MLP neurons of a small language model. Each row is named by its layer, matrix (up: input weights) and neuron, and shows model dimensions 0-191. Each number is 500 + 40 x the weight over its row's rms, rounded and kept within 0 to 999. Numbers have three digits each.
Before each neuron's rows, "fires on" lists the tokens most often at its 100 highest values on Wikipedia text that the model never trained on.

fires on: " par", " club", " Hot", " ft", "-year", " ro"
L2.up378:511513434442481525449530533480546508481504553542504517462441503492470539541463502524429438525469501510496533581477442518518478506493504484521525423427473474464463491554483433490500530442464450455521537568519485511536524478518537458430427463532492510531564555636576514582544558470529516521524409448522549517470525494544494504471505570561442511565512602503478457493518508512507583536496430516488520486534532457522488493489536432481411493465500439512518521492466453423583516485436500451527501523510518480463509467487471575533471489499567543558541519458457500481511547516507478475

fires on: "art", " but", "24", " control", "off", "lection"
L4.up436:437552419502461533525451521439509542465482507527510485485520529559480482493518524492589481500483451500507502542550463453535447538530397547468491492503478481472510503540422537501464508539393532466480504486531479500473589480491467462470377482506505501494503509516542446493510481580454481520528482494561541433519573456557514508512507457509475561498480548434532388549501504547486501497485531503483464487557536529484514504511509554520502545513479556409479465506541511549575501462532508579544528532535524489513517448417498504479544539586504427470516422530568470520546586478450508461

fires on: " original", " arr", " short", " next", "iew", " lim"
L4.up664:484487548469498511489503523492513593555505561530652546534490537474476474540498534492360507490516487524479537461477459463498530573518559500500483455458502501483523467468497536503459454506554514516514481442510515510386504429490524491506535513469449497552470371519513476522494511474502469495407457501543499510459536458516497473599506505503495509464499463456498538478503518486518541493465528550498507546487469513511509495460494482473421466574372528552529457492514496471507469512501449455484487493498480525502392497451506503523442519523460510416465609453468513506480466537507475405

fires on: "akes", " short", "(s", " arr", " conf", "aving"
L4.up496:519488555509472486465387415473494609545537555542604530492493520542443497515505515459341529511517504512505516457507459479493530498523509502493504446518496490487466501523478504513483520526476527491495513442485511522339475427527485481502490509488486496481526428499502399523484501530507478476454485484551517517530495494540491499605452517528485516539475430449527515496500514493487526480504411472453497487491552507518451437470464503457499438541392469443606461484456529413462517530482548484428469451493540472469449528441459489464505478521500501547492520492500480514491516504522462441

fires on: "ell", "alled"
L4.up544:506468553466483511516443531492467493572482546498357485453523500426489476557466492479402494479530459433364459499476489495485487564518499488504502480474465497474451491478507476538498490532513478505493457471510455538500452490475508505477485502483465447495450441513477412550485524485522491510410464504466487549463472503490463432512508518488493539487552488382468522479503517564509523498599522536507493551486585498517478480492487490435460462607450505539534495468521477428466474557491347517474494481488466525490416463492492504538454515477488498495503595553502509480496478501464469422

fires on: " band", " prom", " most", "vent"
L3.up446:463492499507482483498545515531473547411496483492618506446527476534488513484490486510518565472470535528495521520535495490513478418486486513499509536504488453502532465514421542445509512518496524476571481542479469440515524556533477491503461398586601507501522485475506542529656484526512553501538553460487531427424482508508502509474512480524499438480456535487533492503501515485502502509489483465486545476484444460472504541483513514463471541480522482383438499531564489432511460461509539431500511524525411497514603488518479460499505459422491443473495478590467384523474559544505533562

fires on: ".S", " most", "vent", " act", "urb", " official"
L3.up637:436543466488487497543544524554390582492498537539527528500530507531448534552525503462506550473568516499543533593520501495501474424500489603506510491505578449487518509512510432447464453506441562479576442469477514495514473555519491472494453470543565506509498475515446489551526480554606536509486562534487551401454472498512520485501525463476505549492465555497492444482490504476518490496506480474503526484452404522543514552471528523515467496502457461406492475533550454483473484463447478450420519501537508520499511525552448437491525484497561436458412463488441476508459481570524532408

fires on: " rep", "emb", " won", "ford", "aly", "rat"
L2.up536:509527539527520513505549459474500525518447531495531466539420532480484394509492534524518482498480531477501489473479462481510451511507503451465475507500433631490522484409464496489481580494500468448496557429555551532570518492457532496553482459521501461495439565535471458487420435492460546504440459521510498601449490480487514475541437570469453438515554464504506467504500450545538573478534555508470444447525478485405461559522501529479501492471527514563443475430476507542459509516514488449521511460520586503494564505483537547526450523555487492576505486558566483527491498531421438463

fires on: " years", ".S", " Port", " Art", "="
L2.up424:531489540499498543540482516501513524428506489497499621475442510474511466560553458508510494543509542538462519530521472451516473462513549491499551503426490497471523440539466490483492508484553539532562581524497501482543576510542479485549477419539508514461523494514517502563511413494571473498514404433527568496493546467519544523560487537530506525538467579519459541545487505543420563535460426428515480463508470485517513505497490579491450562586410480475497457488584462436431505499493452515488537510424460526462412503517479535545483493464500504469396472504514507525505550454449480530

fires on: " sim", " still", " wood", "hn", " very", " un"
L4.up291:438493444493513499538490538478494480506461521504348484459472507506486493451507452515605449466458477511495516499506500475507492474486458498499500483452526481489483508468509554464497474513500533500482461481495540440551542528469533493478478501506489456523450403521520627472495474463534508513502493502477494449437519491530539523454570478467479445401489553599454527487492491466527470491502540526501496524424517484494546512442523492538471550417521519555340493511514453465608439459464414455507517504484454533497446480559547514602438527497473472434466527483496503482489473520544517499

fires on: "1", "f", "am", "00", "r"
L8.up574:537493511398389513517574448496476505530495521439587630477531475486504526449496493431524497448530524462488561480470468459477516480475495498533539492551540475439500471555529474520483506486442528461488524526477456579513479528575555449523471498525463532514533484442549510588456460570509559488562502517536515506446511516478444534574471476533527510510539512529453567538530574453485510466574490499507508486520522446545368486493543458411479542430474480514542437477498455496501554485515510546456521502462406505478524475527526448480506489485509499468459532463440479456552498518479488492

fires on: "ell", " Ann", "ex"
L4.up164:485499534449512507485440528475492555522513561530556464501504510410463478526488471484479533440515448397512454516454475459430447499472437505489527472464472465455463429492474489506395495512502472464490465522479415520504442421472489509473508489486500476500450332512460514525455481499465485496408468514521480408450521474490459443450500427461474488498444494455483450485557498521511513495522500512482464523495533461502475490498487479446462487503469482327531497463548475535445467438511479447454515489486472514509468448420482477538516487447504453470467552495484519492519475481523523408

fires on: "ensity", "|---|---|---|---|---|\n", "alled", "old", "ander", " sold"
L4.up332:534472614460512520490516531531496530521540524479458483479511555423469525491486562430452462471551468504415474496454473477473516563478610471481490490417447504448521475454542483506414499504605442490507471458522504507437431466486518488497571523470492528512440555505503403548503486511494465502430462506522478510486519489471445435497509458502510595473537447392460515472496499492517522521532502522514469480595499507484486455543482506464461455534426408540469496462497486499369477504509436535463476499488455532504416461481523520533499507527445515481489540480520507490491475520554475548